{
  "n_layer": 9,
  "d_model": 384,
  "n_head": 6,
  "n_kv_head": 6,
  "head_dim": 64,
  "d_mlp": 1536,
  "vocab_size": 16384,
  "activation": "tanh_gelu",
  "norm": "layernorm",
  "norm_place": "pre",
  "norm_eps": 1e-05,
  "positions": "learned",
  "qk_norm": false,
  "attn_scale": 0.125,
  "bias": "all",
  "tie_embeddings": true,
  "parallel_block": false,
  "init": "uniform",
  "init_std_qkv": 0.021,
  "init_std_o": 0.00495,
  "init_std_up": 0.021,
  "init_std_down": 0.00247,
  "optimizer": "muon_variant",
  "lr": 0.0126,
  "lr_mult_o": 3.0,
  "beta1": 0.93,
  "lr_head": 0.00754,
  "grad_clip": 0.5,
  "warmup_steps": 200,
  "schedule": "wsd",
  "decay_fraction": 0.284,
  "decay_shape": "linear",
  "final_lr_fraction": 0.1,
  "batch_tokens": 262144,
  "seq_len": 1024,
  "doc_mask": true,
  "train_tokens": 1134000000,
  "steps": 4326,
  "dataset": "wikipedia_en"
}
MLP neurons of a small language model. Each row is named by its layer, matrix (up: input weights) and neuron, and shows model dimensions 112-239. Each number is 500 + 50 x the weight over its row's rms, rounded and kept within 0 to 999. Numbers have three digits each.
After each neuron's rows, "fires on" lists the tokens most often at its 100 highest values on Wikipedia text that the model never trained on.

L3.up674:530483513479605410437485504506583540501443378450551490566441533483499498478517488543526461440478542452537484570582501470481623557574452525529553599479495576419455550562513554478526505416605512453478534466464529456482454522434514607510567490429509455453479506512558473498470608451570524485546491518439370560506477514522440458527558546464596485432427479624602507567477551484559486517490
fires on: "of ", "to ", "for ", "and ", "–"

L6.up529:405505482482488452518435567483462589611477505467485540519544530525440552489535337589536466464427512447470540516535491517530588461460523507435510453527439597532517479440478512462483492447551573571526578435577556564478505471473533549476453523474465491469566407442480467546537566546513488508498547505502443513554468492428562531530530557572540516484430555553387512561469571516525476496475
fires on: ", ", "m", "v", "iv", "ti", "of "

L3.up763:582536476491529594522432589494488554530484469497410467612610443503511424529484461514444424460471439517502621452540539448541553531498513496455419399485409442495602546588450502511506525504489519520559527482511514435550528413462586452566444451571525514419464457469497518511474491525473555435492512424497544565451487532523484438544424485529424377406482438592472550493491489575556470467460
fires on: "-", "and ", "& ", "de ", "th ", "'"

L6.up743:459558597496503475373518407507557523519372452510460507455495484602465515569454578513497529426406434496526565504525520453475554514525487568566486520555480534489555498483509494460576461508559452508561544519490538471556467548565495473544480490528537595400441528450535535546459465416599479484511459524514505461458487563456505498502470519501550523516539535584548545472492506468424427485449
fires on: ", ", ". ", "that ", "\n\n", "0 "

L6.up312:441471478502403560525546437504512511450546572493481490514452457546495581440568429509550455528476483446527537612428552484376430446480488506589509441574548564508508504478475476497546410378460563523423501541595529508495482539476541418529480506504452448400441544476474470457450453447556489453542445425461505524530476452510642415524541443493526566490482467487451567546531491488501537565536
fires on: "and ", ", ", "in ", "of "

L6.up1417:486545482547465470517617398474474543467440397454495529507444400492494401564474564552541480418583469543448539494489514494498488521426572531553524509636441461534474496517583452524537533601504554520496516526444435420402487415519460483449504424547521566486581460500527551492472464527489536532523475475577444552503490509409505482435590525500489582471512534532493516506468491503544512511529
fires on: "and ", "re", "-", "ie", "ă", "& "

L3.up1352:566503397569517424508474498474540532508569474478488585526492460449485475500508457618512481527445534475480444604559505525497504456471495421494543555534471496445530360551543525432459484470489529527507444489527482463600474501514455621518512476381572555493551368476439581479473589467495499544542480474498367544586530566524640525499519507452532473488533435590494545441578557425418529443529
fires on: "of ", ", ", "D", "Sh"

L6.up669:499534453477455519492517540530481492441504403507586526476559500475467441499470515436515523458470469491442502404567561522428470560553598493418505521466530524483554462518550450459589541457427459504500478512494538528475580516455495471526504463461461539516467497584447541456438459499540429483525543457490501582515507359552495530396556427558511557434475402455576471497496611499610447537551
fires on: ", ", "and ", "time ", "I "

L6.up579:486438473485541486452595496452502479450446474500468528508511537395457539467439477444400539477544481475529561442561416565489507497463521568585510484504591468500461493551580487468533544490558552483524493587512496497474513503542426494449502474481513476519514432366483496467464472524485633500457444451507448517461442448446469592479456484524453560564450509474506533420477634558516506482471
fires on: "the ", "H", "c", "pl", "re"

L6.up143:525545488485516573537478495472509565434454512520456496558518541553453497508393457515459562491443507502436461465459415474570476558463547502508531436533476418402437481616478547512451568555570480466643512464494490506455578471499462536452547508463481508512534477492442522465467442498486523537539518521504568421514549468559575542496490580489501563526542554501507608499566553479509501483538
fires on: "m", "p", "c", "h", "n"

L3.up1438:556528413579495448462534479475511470447489413478542565538477447448508599614474421537542572482661552579509488519542422572520617495604520610445439507523429359550558454460500460492512528451586537511416506590487545480519500425508566507446554522497466484518482558445455481547494465458453582592469594514493507495489491499486397549449392519477459529529567522498478496481537452522503488483525
fires on: "in", "to ", "not ", "m"

L3.up253:536543521495518514457500414527510555581623515518499524455510376502555458498475529561472528446369526498519492456532493512481514547509627543513557519477373325515451549523481561526501468525534471466490506528581553450402515548435503521519438478461428456409515501441491557608524447506580522484541582497433469563462526639404492401439517413462390592455523507525543528441445545489547566495422
fires on: "and ", "), ", ", ", "or "

L6.up772:448472390407526491503538419477430521541443412541502439521484549562559457480457556485471506421426490532427390498533530542524468521507427492500557448418482510586546593503495546532466441488445557498424493614445496527495517540542476567573448482435470484513459500477507480522560455522507491452392525497557547517491516537506561532572444478475519584412443492531538312551500596419497496510429
fires on: ", ", "| ", "of ", "also "

L3.up1335:532349474513572396486355484459527481550534520498425447538363582525476454406440541558525493502514514502386447576496519460494527469614503490517502502425497543504539502487551446599464492451524589531508501542506513573427546553517473476510533409512371528513437573427463497557494548483536492444468507484506541496576490579540519526561480434470526487531426551608558473479535492504471548599515
fires on: "of ", "| ", "to ", "not "

L6.up97:479534560478524489535540411488481505498467432439576555522505458593442547479544509527562542493487421515516534482498574531479550425442545505505450441617484513567482404529484522431510521445601527559514525433510552426483524439492515545523569455529460636407548478561500445502472415555443422607458504490488459472468476461474468487552441446398402543504484517418573498520438572515510528537462
fires on: "-", "the ", "% ", "(", "and "

L3.up415:494439480485548500415501540540521538428433445539429495510465452430535469510505412568572405448480466421459476443474466470448528532517528453511555466523473519496550468433560564425505433510488456472587467558525501454474478441555517620417544499456413565557494437395412499519465530487469495585402564525554511508565492530551479432572509406472480520558563429529502486492524561458476627561530
fires on: "in ", "of ", ", ", "Y", "on ", "4"

L3.up1461:470446493583449487537525522533478435478512437518500598400441470517510468528452482507548556538548578464500463503455477448516522462497509461471504632524477489467526469494553540436555563494596557543496475470507562501493415400500518460537537565500504509508505444573561582593505460524509529554574482468507417554515431522496469515559480447562533571484541519554649460524377496542512515577519
fires on: "as ", "in", "s ", "to "

L3.up809:447422462598419584444493499534499571499421450497569506460535541487491492518498497512567491510513535469486564550483602461583483471534561509571552626538485560510485410553485524502474544498508472454519501530504417420425565443474541496421602466460398525521505523455550500453465481460465539593485481524435532557545542429552499450538507578358424462557574566494406511473402538509406357484493
fires on: "of ", "re", "-", "and ", "iver"

L6.up1267:456536514534552494441560544522486541506518566478406579499541473496561433468487479438507492590508552395437520560417502480508537489478512518472452508519431550482489511448474495561389513458505487465478487408376515562529575491440619517462510436460482480474533534506505552485541542589464475468539478471491490513519439522471539607473459524547522532509522504471510593520506603544503464514514
fires on: ".", "−", "+", "$", "than "

L6.up371:569447517491559488565478539443526346568507480511544516407452478472432498506505503432404442506484474534457543371528487463528512504518507469475422451497593531546470466476612483481473512536550479519491531463402485553486477433455457483578584390445602473551472420529518456527480462533466558540482512450468477506490513541631430618493483487416518450434429498499563538512570482564505481455485
fires on: "his ", "had ", "have ", "has ", "her ", "\""

L6.up1489:507591492483567489538553481539462448481558461509479462437483558482520549467560536477478518466474523508480545505500492492524493487560567541488484502479428543436555489531526481480461575537458512545591495464428513471492544479397536470585446494439541530463575523412536460539532515544490512431454495570565407580472520425470518530527499511433595530433456512543420440438441559456562518485478
fires on: "| ", "the ", "which ", "\n\n", ": "

L6.up397:525530576499530591615562533463524442467598507455468536428537475422512472520457538444459530523586576522463431552556438496459458528591556569466449541571513535506504543442417531474450453579541463477514500521526528433507451535498480576521553558477509508572500450577526419480493457442476453427586451466527522483553465511534463523428509521530567434475530594504436401514559514458536509524506
fires on: "and ", "\n", ".", "ar", "\n\n", ", "

L6.up1162:379550567517509486550407483420491549446546465526532509581500472583511564452459477537483454483506569490542528538470521437446474538508517506532502531500472514522540533571509624378508514566502458559545475413542573524463464506505457458419449389438443500511620462468524532564493466561462527530467501503620446629553474546441463509441587443510424491482478485619474432585483508523488472569541
fires on: "(", "-", "/", "(−", "and "

L3.up834:424370563535500486480458475514430595418538465505424533534437443444549472568473461601503489450595559448596497570417483539522449488472588546527490473481549551545506476503527585553425519504509513522474373540421538533505522478432511500467481588478438442461426479537512473477520509617553417508489521675482535448563465533495551535489552511563388505546442531459500548537524514532506458526499
fires on: "(", "'", "yn", "ron"

L3.up522:484450503454438530499525461528585539450491473536418584586449543427562537515466506412472566538502500444525525554449471511485501593498495484492475510506520636567455489446462561465574437491541459486524462575455488461457571576622537503425502446542452471477622522512438573464522458544438456541478484424507433495558508415476491544437575443463537448489452580488417439505484543454446526535442
fires on: "The ", "C", "A ", "s "

L3.up312:510514510589499501483444553489513499489472530488467476509524477516454552539522494491551455502478566511542484476488488533386564457461475461452647618543560500435597552571529467413536467478498439525498459427528463498506366457610464486548535436483487478527502515522446425505484508493539481493521445513552497457502513441482451506601551507526451357501622437469519551504536476432490530553462
fires on: "of ", "for ", "his ", "| "

L3.up804:569532509636423569496539562474417454376481533560487425428505555590450424504533479461502448587425456506433547551506577506485442469511514458527500464512465505524582575560461514530532428510504550505576466564517448589581431538419537479581510392521513618498581505450515498525526510566374483467504512503524507519470457385487504466528481509486539532521420503420518465563544519511448450523491
fires on: "| ", "(", "as ", "2"

L6.up1030:524604451517412407477491530398525568456583529423521543556403639423500501641411462551455478511427612475486513528599527470495519527492508523452584463495551439499498581472426507472527597447417535482484529605492565467543500523439494494490509465446491497453466383525515504566515447425586504490557567541552461503539518494520519580442445496498455504530468516467502511497458537464430530558527
fires on: "| ", "(", "Short ", "bronze ", "in "

L3.up444:503486419499393496525426554486514508511414468570502507516526494465520447514503489582459478556595582461463512542557423463486513554460461537510503537553431425511521488455488540467470477547465545515448454511527544501563542404439547489580524413469533519406516527510528496545521570562562445583488577462492384561436494563449332479490459487498456512501541508442408508565486517551549515514592
fires on: "(", "s ", "or", "0", "u"

L6.up731:484496509526514502418442582449539526535515443470508509525457644562488580483511504533562539535392551539573457516507556494537538525508526611474604517539538467455437574522454484475516515460446459443488489486523529542481570489524580577599478554488517506611622541571598527491490477489561562509443523485549423505532526501437421404494478505527506485474504458511509508420468388419476448471548
fires on: "| ", "in ", "= ", "with ", ", "

L6.up1089:478454391499430490416501488522434543522393469498498572559451627501491479482503520448487489548463559507526477539492531457567571525471563419464556519511449556516464495451519435461441541541562496506529602533452578517523525502460502492540513416419463532489611471592533485483565395532514473461499498504495423481503498553426449530394535414489451631580483532481539439473502466462503522497392
fires on: ", ", "and ", "| ", ": ", "(", "as "

L6.up1472:489524411585507452555456475488505534550641580389468520461495547480521447497494527486539556478499504457532541561536545456445472521547476581503540484484525515523592489411590555515482456473474453506513460510521497511568497406468544527466522515488493525517523543449552519376489487482446511467430478519594347610491513498523512431578565516494494508460536431528395571485542424409470536559522
fires on: "at ", "on ", "the "

L3.up789:562574471489450512501440513501508573546467513471495500536580449491511528483383496415486505544581559452591472642525451467525540448428448443488585515472516625477482498527453509494441511542582455513501494528536503440573491438494449537531510489545576511532493463532509521524442520499457470524504484528512409473487508489554438550492433447451512538528542554517380464491444518566509502518632
fires on: "| ", ", ", ": ", "; ", "and "

L3.up1116:444507448512472528481517493549444526565475431563488511469526481476525516471448517410429529442574529496485578497502471412475464494531514462500445579596520475412482455479450461501489484425491459452491464569543490554516530467548446449573527459521524522515576447452563449485567479535448515481535519411619540500470458572472505503471466592475545525478523508451375417536477541517510600556390
fires on: "to ", "\n\n", "\n", "of ", "'", "-"

L6.up295:560525426577501513427500503462508498489425535526447521501518476502520424519547419497505402471515490529525485571507537537542514484434401476518440511593393442538522482439509472444497513484528546498440451520582484495505464536476561472430474466501515475554515431550591523641470523531566446556422463489596500484545535491446440502560511527542551556494534464494533387546487463472502428486564
fires on: "| ", "\n  ", "(", "u", "zone"

L3.up424:433536479435477477412432449528486434471549609458422498550461440490571559427489485498386583460459489528554504511483504427528516571557560517554502526501429456521431507484482610513544399477407527546505477556522487551480446474552423444431546483501504424469456499511542498510472511608515498561571435497406371502521530582491425463459522418448524481473481516466567513502516541476584420472513
fires on: "==", "and ", "or ", "over ", "to "

L3.up1322:479605557521584499476482475607583425543476532455451468499481489449476512481472462568439479463442513442469530521489432466518491532499497578486515499533428453482540573438558503447509554517498522499550539547651430517481396575497482507494480521492610552442527435452448529550463479487437551421512505489610502480491496406513545612608453567428503515497423455505470442548442511541554539442483
fires on: "| ", "el"

L3.up737:490527586602456537480526551516581458529484580474337607448469572539515504503444401449480457509491479502501541518542556454472497520518537575449519507525593566537616464441551562586513474458440458561521432456432513505610479510409518432525495536471452497515548524426494497473416533457496447603526594523518380502514425520513471511531555530557515526472432516467554397523579629433548499502472
fires on: "od", ": ", "of ", "us ", "a ", "im"

L3.up915:539505525553550589467443482425504499471478469510498643483492579513583460448516504485559494471532520508450524561515469582496588465450481548474415522600445578523494571506488494544489516593445466493596527505572425438457427473495510569523582489461454532532532526506484497590465476426557574452557449466498437465478472467464446551518481497511530525437501610469560475549482602479547501585519
fires on: "-", "gr", "er"

L3.up1118:521456509482454497588604544445548556442400500408476464534500467479585487520401504481461532464538569513520424485465531519543507507483478557492475514544428501351481451551450520525466469523492430526444442507527510609528545608425576530508510446446534480492433491579443532488515435407549525439454478515552529481486448506411550532561552513526464522456369507434510445560409461569375480416602
fires on: "| ", ". ", "; ", "ur", "or", "urs"

L3.up1516:483546510442534476516469431407437482545497452514461493536459485538514472444510487489556551456561526543558535441513498420471438521435495512526486505529594501529450500441467526470526462454533519509575500583608539532541449607430519454539533465523486428472470464468534557619539469510504512496430481465517498459501464503493442526458536446402512480510438581451554558536417460512469553554508
fires on: "to ", "de ", "or ", "of ", "de", "-"

L3.up89:452481444570527611520529543511558453592443510397448517592442398435482507559515420435511516573488461481534511555548519517423504413422461515464598523512474451535486531530448522461516536444490540521436545404529451402473430481444503468586555489489470600453484504456456523512437415479438403438383378542571355468517414556519570466541443451436473562546598403651524492546460439524497506534581
fires on: "that ", "of "

L6.up404:525479505545562571500459448508503516487471513530485490568494578431487542474443527480503516593479496483424440499540466523530545603440428512531465446550518449457454527499476520593434454458556413514507490560527458504490555522406525467442529552529438407514543554492588409483480496491525544414433560529433556582476603478471504529650510471492523523551471505511585478428415535443571520550610
fires on: "| ", "/ ", "and ", "to "

L3.up1375:504588520497493469487520554543525538588531592573459533506565564447503429541583508418544466441417519468359593510550525481476503443592458480539577455383536472517591553464481509499474501564569484597631573545431480499443596544450476518481625457481506519482523594586432431533515512556448547498556589543441612434561483501441491546587528454436396486523526517407464468463367562530446473416412
fires on: "as ", "As ", "| ", "on", "idae"

L6.up822:487525507558573516475479437441495478576422479489546435528483496430572490475448492529471444542566578467544460586491609455475516553462530415474482526448573471468548437499567505479564445539534533561541504550460516499445465467560460526571506603449574561615568519432494460457568510426504507516522520575511545366455501500536464518467474448482525575423472492475457544527404524446422517522487
fires on: "| ", "a ", "was "

L6.up840:471416497505580505519505489464495552452497541470487462534524481487416518485478503417478434552514551426532492499550490517479579444488427492532544417556491529423430500505538469563467565456602532503574515462469476525449611610436514560551538498523552551459505616545458468502542500519488500526452477531516427456531518459534445513477433585518467511547446451463495477532543518513523496456496
fires on: "was ", ", ", "), ", "were ", "| ", "- "

L3.up706:350552505592565552450492410451483563485602502498456477447443511536538514500449604480636577596410543493547529462543477497464485584481527506557547472448450456455540473520496502574456577603523475491457472481440494487471521582424503488574576510535442494496459525467439539504447398489554490534473411463553376515526551459470460532515482461510470475433508473504494485492504471501489485440480
fires on: ", ", "- ", "\n\n", "3", ":"

L6.up276:423457508397535430574605569486548515533444431461427566579467554548563493431561460667512522450461542361604489406515512462575486500551524528533452381445517471464582514474475562514524457523413588454522545553565532497602512522543542380486521475464510536580559521504519517573486478569507477419497433506601473554522419500480494555555549443492583483538455522547524476459531499463597537575406
fires on: "| ", ", ", "South ", "United ", "New "

L3.up1453:469520510560496567474486531422501511636544535471480477524517418498454448458437550543537577429565549487530469462541530534530518514491487595512551458505513496530540613462459497405529421524599531562452565546463631544484451465396475495445502558474506471581537490431539481475523503469479505505570408468517499418619507593507489453496608378457437492467438490504537533455553538524486490525486
fires on: "un", "ob", "re", "its ", "dis", "all "

L6.up1522:498495457508596512455559555532506540507375564485465461444624584439572528459527539495540460524467505467432519434447457468469558566521503637504468434539510554495431457451486485575482540483539608531592557522488517400461453520460606491447466545483489535535495503528471480546524486595577547567499466481479615500535491472462442530484456509441481510463420421523475487514474507478536535508477
fires on: "−", "c", "from ", "+", "g"

L6.up1528:503439471519473487521450494483594539573540453533494463464503419508473627539430426463553504493539473435552475516556489459388571536485466500489521562581504495521494495484456478449530518558491510527657538424470494466435458600598543379565537544525521613488626459546441524533502441510568467526623499513514538552545553450492463517498574478513537553516509511569489443380550499417464494381489
fires on: ", ", "and ", "), "

L3.up208:448518470550575500454459463520489479459470518484487509475493480493577441442409563583486493457463508450491431529516523491591513514420435518478470522550454399430449390558448590451464453396464436532470559535482521527514512533524559537517490523527462467406504428575534476523427469646519484495497493438552479437477454482504481476541518533471451544464599467584543556598496493539521554514468
fires on: "and ", "by ", "to ", "or ", "– "

L3.up694:449537539446490465536524473461457471504463517472369561446575581581509468496384454476569531504445563578509504435508538484429445443461499550512477463460433432511478495512496524633544508538512548491556410522510471516458485519511489464585537457488530451562481495455536521512469438424503432503393449474483471515599409469503480456468535567504428584434476482536543540521478532488511531523566
fires on: "of ", "-", "=="

L6.up491:441562444590505557419476496503525484632471428510549469492405577571541450567518463570482449570428511535643543514464509549527500513420469467464595468495537501539490479514515435501410463552481552440537494461465415550464494458517548537548460427516533511486516458569554538473470535467510556512587477433439519494567541533432563567460640511511499574471491501447565499492535489479462477409417
fires on: "| ", ", ", "), ", "of ", "the "

L6.up1388:568560470532497530585470483512483559469477490546521485533550485495598456445518463442499493460513444496510556486431560463427512491401570630566516499601484523482504446444600521542514548493419527474523421501508472402436399550580462470460462503518547484560536420481383491517522546537592451532484456556649504445468503499441482570540479510461507430388410502586515506524438526485521554479514
fires on: "-", "and ", "in ", "or ", "Or"

L6.up1139:574612528491495521577484472521416584444446497499483454584555448547487571433412431498511582524557490461509454506456496493530489461505476513451420564470495508479494487485529470506468404495522474404533420502540495502507468558474533517543448541463504513452495510510458484572417528480492442455481376528566515367530454645520523448478501457520526469467475475474481478543550420495464519489539
fires on: "\n", ": ", "\n\n", "| ", ". ", "for"

L3.up710:451507473424520507539538404620487520489530433493569458506508516516523483534500463550546504404508453441440481473624577510412457478496537411566451491590504479447490531473446527558563481524511534489451458545414536572566470512489535520505527519386505545460502472526355446455485462529551357436538475511588619602603561504541535525554448515452475569470516490633498560526522530383633576468446
fires on: "(", ".", "at", "of ", "were ", ", "

L3.up1273:504568478463589499474454435340529448494463538478369460530439441427468506496497462439591522559506539501512423469481454604507465378442501560531478585502500484598536597541477440527544490390514485499381430583551566520504467520422448523478467430549524552453520501524495407447429444539503566585470469463550444505459455375603515521530404504490541482479390468595548446582459556388486476566572
fires on: "of ", "| ", "for ", "itation "

L6.up1314:602559502599483505497504545469569375456454567524489514449447509534508530488491511556565501416485528494496465562452581461495456571491454521470494561499456462620569427451531506466519436430523409427479529401530494551586466502489385517504612460459511530454543462551518500459518560525506639577494509451538583480574520556566517471499397528522494463478420580461508542550563519483487376449451
fires on: "and ", "had ", "her ", "| ", "his "

L3.up198:505452451436502531602557406417499537479573452468527463481501453576449483510475500487504566506457474448552574481438527507420529514555485493469466529477544496410552653480522471552517511533546601621585524503434448436451457565481486459538430373556512532381425532525518486456510489473457405409394478500465504461505506405423505475481480508525467513472533475546463475437497470479516434510505
fires on: ".", ". ", "|"

L6.up255:561478417476534543436503445481526539457476504492496545498417559493471499534535606534524593609477558479503464445432487485477453493571485498566538500483534555469523551469521496456496515573512513464556454689561431509495534479563517483463502432479502578479507483422467553566603488582473524531456451489455555438469566498523595382489435458528551393473492509481346468477573587543485463458544
fires on: "an ", "H", ".", "pre", "in ", "most "

L3.up1479:485436491410551588504519443462409521584538479497416497519601471461457566528438506520516500428455487447505474511440555603499490510547525544503550485552400465481510538484443492487534507493486502463629469506510492445469596553529538434442523390480517498536443519508505537531508498552490534456548464489419486501433493458463507398487563471505455571524479428473577547516564494465495520529475
fires on: ".", "°", "(", "|", "it "

L6.up186:501474487502454518560459513453498454567589465487506534590426441407519478427514459486538475509454464527538446590442530528430572537526494540494479409426498526509587489530586470567389517587413546491616508400466466537435475485456539578494486524582500477468523468496601506569431570496529553434473471401484455415544477554489516570540496497494505487577553395472554520562508465498562552514446
fires on: "at ", "to ", "from ", "–", "not "

L3.up1399:500508385599578550477563557605457501526546508495413473493518469498501462545413502480530537541462484486515462498519474509454525539527511615446537567545428443553550431533446473471486389516457544372452595516530581594536483511460422520438475383515553545535534509413524533458539518614398460498441460489494457446544455523470526400496540436432412513440487509542492438503490618515439523605495
fires on: "of ", "(", ": ", "2", "code", "and "

L6.up409:473586471489538471427504561419524496534460492434482543508462445465504423492515492469580561486485484494471508490459482575407527487526512508536462518589486447520446478500499543569464556516517537493480390520499373561497439580472441502420524474382497449462550372478450525510494473551570606476566476483511446431528580480456586508537454414496272503582518481501453527500463522559458511544516
fires on: "an ", "F", ", ", "sh", "c", "f"

L3.up539:399521444510502503510580372504507417514540487523472510578493574519544499576395460472478450408565367456480554512490474576414449492484544571443426492545523438453483483613453484524639482509536561527555507550478584480465508431520489548515495526527582526431410502565547573438462441487460466523470473524510623513493498491576440455492499568483443510551460420510527488379511487514527582462523
fires on: "-", "as ", "p", "an"

L6.up660:491477545451454485495517410533572458577511565425549563377446558502506358582489502543439418489482499463435494467669451527485465505541527519504574463500482440530516548472586506536577545547450484581556444404495492490422512491524476498528460482544482496442480493529578540536503554429476530415432464512511493470557498478469445501532517558455516485397468517505563493520447624409487544564459
fires on: "| ", "-", "ti"

L3.up579:528522446465462535418526574548521417390582513502450407584450517543524430589421430515466548474486458496469525458438557477455528491499539536492378544524543486514534428520506565558468429555429473541562465507501523554513487516466467558514423466480588545537560480466499457468482562598528487482469407484519446537448532542538488456495523487546415496538475487629488568563498569502540541530480
fires on: "of ", "the ", "by ", "into ", "at", "between "

L3.up1404:541501439560520512412469470433525498494565553582548492533547602573514445478445514595537489432439541451447475514498495521457450477509565489442426548544492578497541450551555509463438628534541447466569475535480365539507493501442575505506484557575475536488529445474418572479457560589509540535482478520424483521485537568483490485538465453531505411538550472447433498519459553539497548591487
fires on: "st", "sh", "."

L6.up906:493612449477434540391399445400518586503567565532541550545520518440497483495467595469526459379515557479452589535442415489482514480547489446566537464580469441455484585554462545550509508470508471484510424600527443484466522482584427465406430555531479558467470437422431559505519445510542577484403467448433433455560510551459544566408537480473596540444493627542499563533516566529434494508451
fires on: "C", "c", "Ch"

L3.up129:405528527470504456484539461408520488478474451524553502555495473481533498495513575548529415492497466446408494562544492454499453509484481482463467610527511390543527458520513475602536494481534378595541493515513493483556569532489578455447507470549466498467509485524486544499496559468480509489444453519528595517521549662543536584507514549457427588440443463484461488500582424444539472549452
fires on: "| ", "There ", "were ", ".", "'"

L6.up1131:463459485593577470562480557577552515494462513528387496557527498486467578545504509502561425499491427538490529498554598433483583462493428562537509455554561537470555499363484580513548535520517398483475479465518499574474508603526476579460493473431536520535512531540495501560522521517580520493370478508624468565443519429498401502500511575565455448461493505500513530510525553399451437508455
fires on: ", ", "), ", "in ", "the ", "with ", "@ "

L6.up339:496520537531473497463446618559500539552488515664501549499428600538491435486523513526537437530461459415465538458497447510398441532501463531546469418514558474497545490411509520422433521418511431512462542524542538473542479598434560516556479495446468528490452551582572582464530438445461520531440429407555581545580509542398584575470489470537489524512468491486440457531482468447416429416446
fires on: "as ", "- ", "the ", "and "

L6.up830:476556469531474496530472474463511498494526540605515487481446566542514577433402487449462486441441464528494569511494552535478580505518618554499492488525545448507473452454407536511526534524515373529495535521540568554458523547482482593635508480403526475499435477557469543513553484473547546467498521500547450500537604476452423478467513419529513469443429442445509561428443573486455562523497
fires on: "| ", "“", "the ", "\"", "in ", "and "

L6.up1297:583466546544492496634534448375515524500597535488456486523513554480553490494420499485502490533507481472449533444511513508504469637428457553591505495527479446454445536487436434476435542546561512508508556502528473443407485477589542468515443600572481560487584437503534512470497534515499499455528486427556476544490500554429576508402476429512501518456531537539473506574470495426455513497536
fires on: "200", "202", "-", "201", "and "

L3.up544:505481485525549489498536459452493540553419490463553525466497482479576472514462541548522430514498520440610537522463522435460458583475515579563474466481524447466582513464571477462479511466481493472595585488502467511509541561515562502559522571515647522422572467489602432522500484415572562527463500488519515447483536515451503551480541510514466468506486452554445459580474494553497535521519
fires on: "| ", "States ", "7 ", "j", "u"

L6.up278:459502445490402488480376515486472450495462590513493461447524525448488542530438421496503431472357519509521492407480490509509485479416571549592383438479499569636605461481458545610546461367488512503622522497555537502428479547528547477441585495449451540454543497461461510403545409437501516436446502500472448508499547472605435443467525447453503418487501520476447567562412456431498412517486
fires on: "and ", ", ", "of ", "Japanese ", "Serbian "

L3.up353:592536400479464601511506507577514564574574523469643532488510567585509498580467522548510405520518498445462535506502525481471466490429572456484567515515495529422389432564543528445580573512496543472372472534501563548544588517516566525460488536434486480401439523475384577459515461518407439556577536592487421608475499463466501564483452482518582517491483456465525581440504491431514514515450
fires on: "n", "d", "Votes ", "and", "r", "ad"

L6.up256:521529512587464572505448504561470566394462545524522390496430513540508508518488562426455583470498517551490539545532523592516551440435529479448423529418517512415504460586393503537473517654486487482424471550501464502425435506522468571573412522490600495448497498553541546538505379416574334486504476548501554480458538496491500550477547469452494460380480496439529402518461506459521427475464
fires on: ". ", "s", "is ", "a ", "| "

L6.up1132:481566498509463457501525457455490507526457552497447539469489526448479557495441519558532545499486452525458420558535505569394492437439523498511551413576519518474526523501486556616526479523558517451449495530570507536509562584473502536485482543469582450505578594523527475501482489542541531395491463503559498521475504518519604547469421528453478558521381418561605563526416491458448444514541
fires on: "(", ", ", ") ", "to "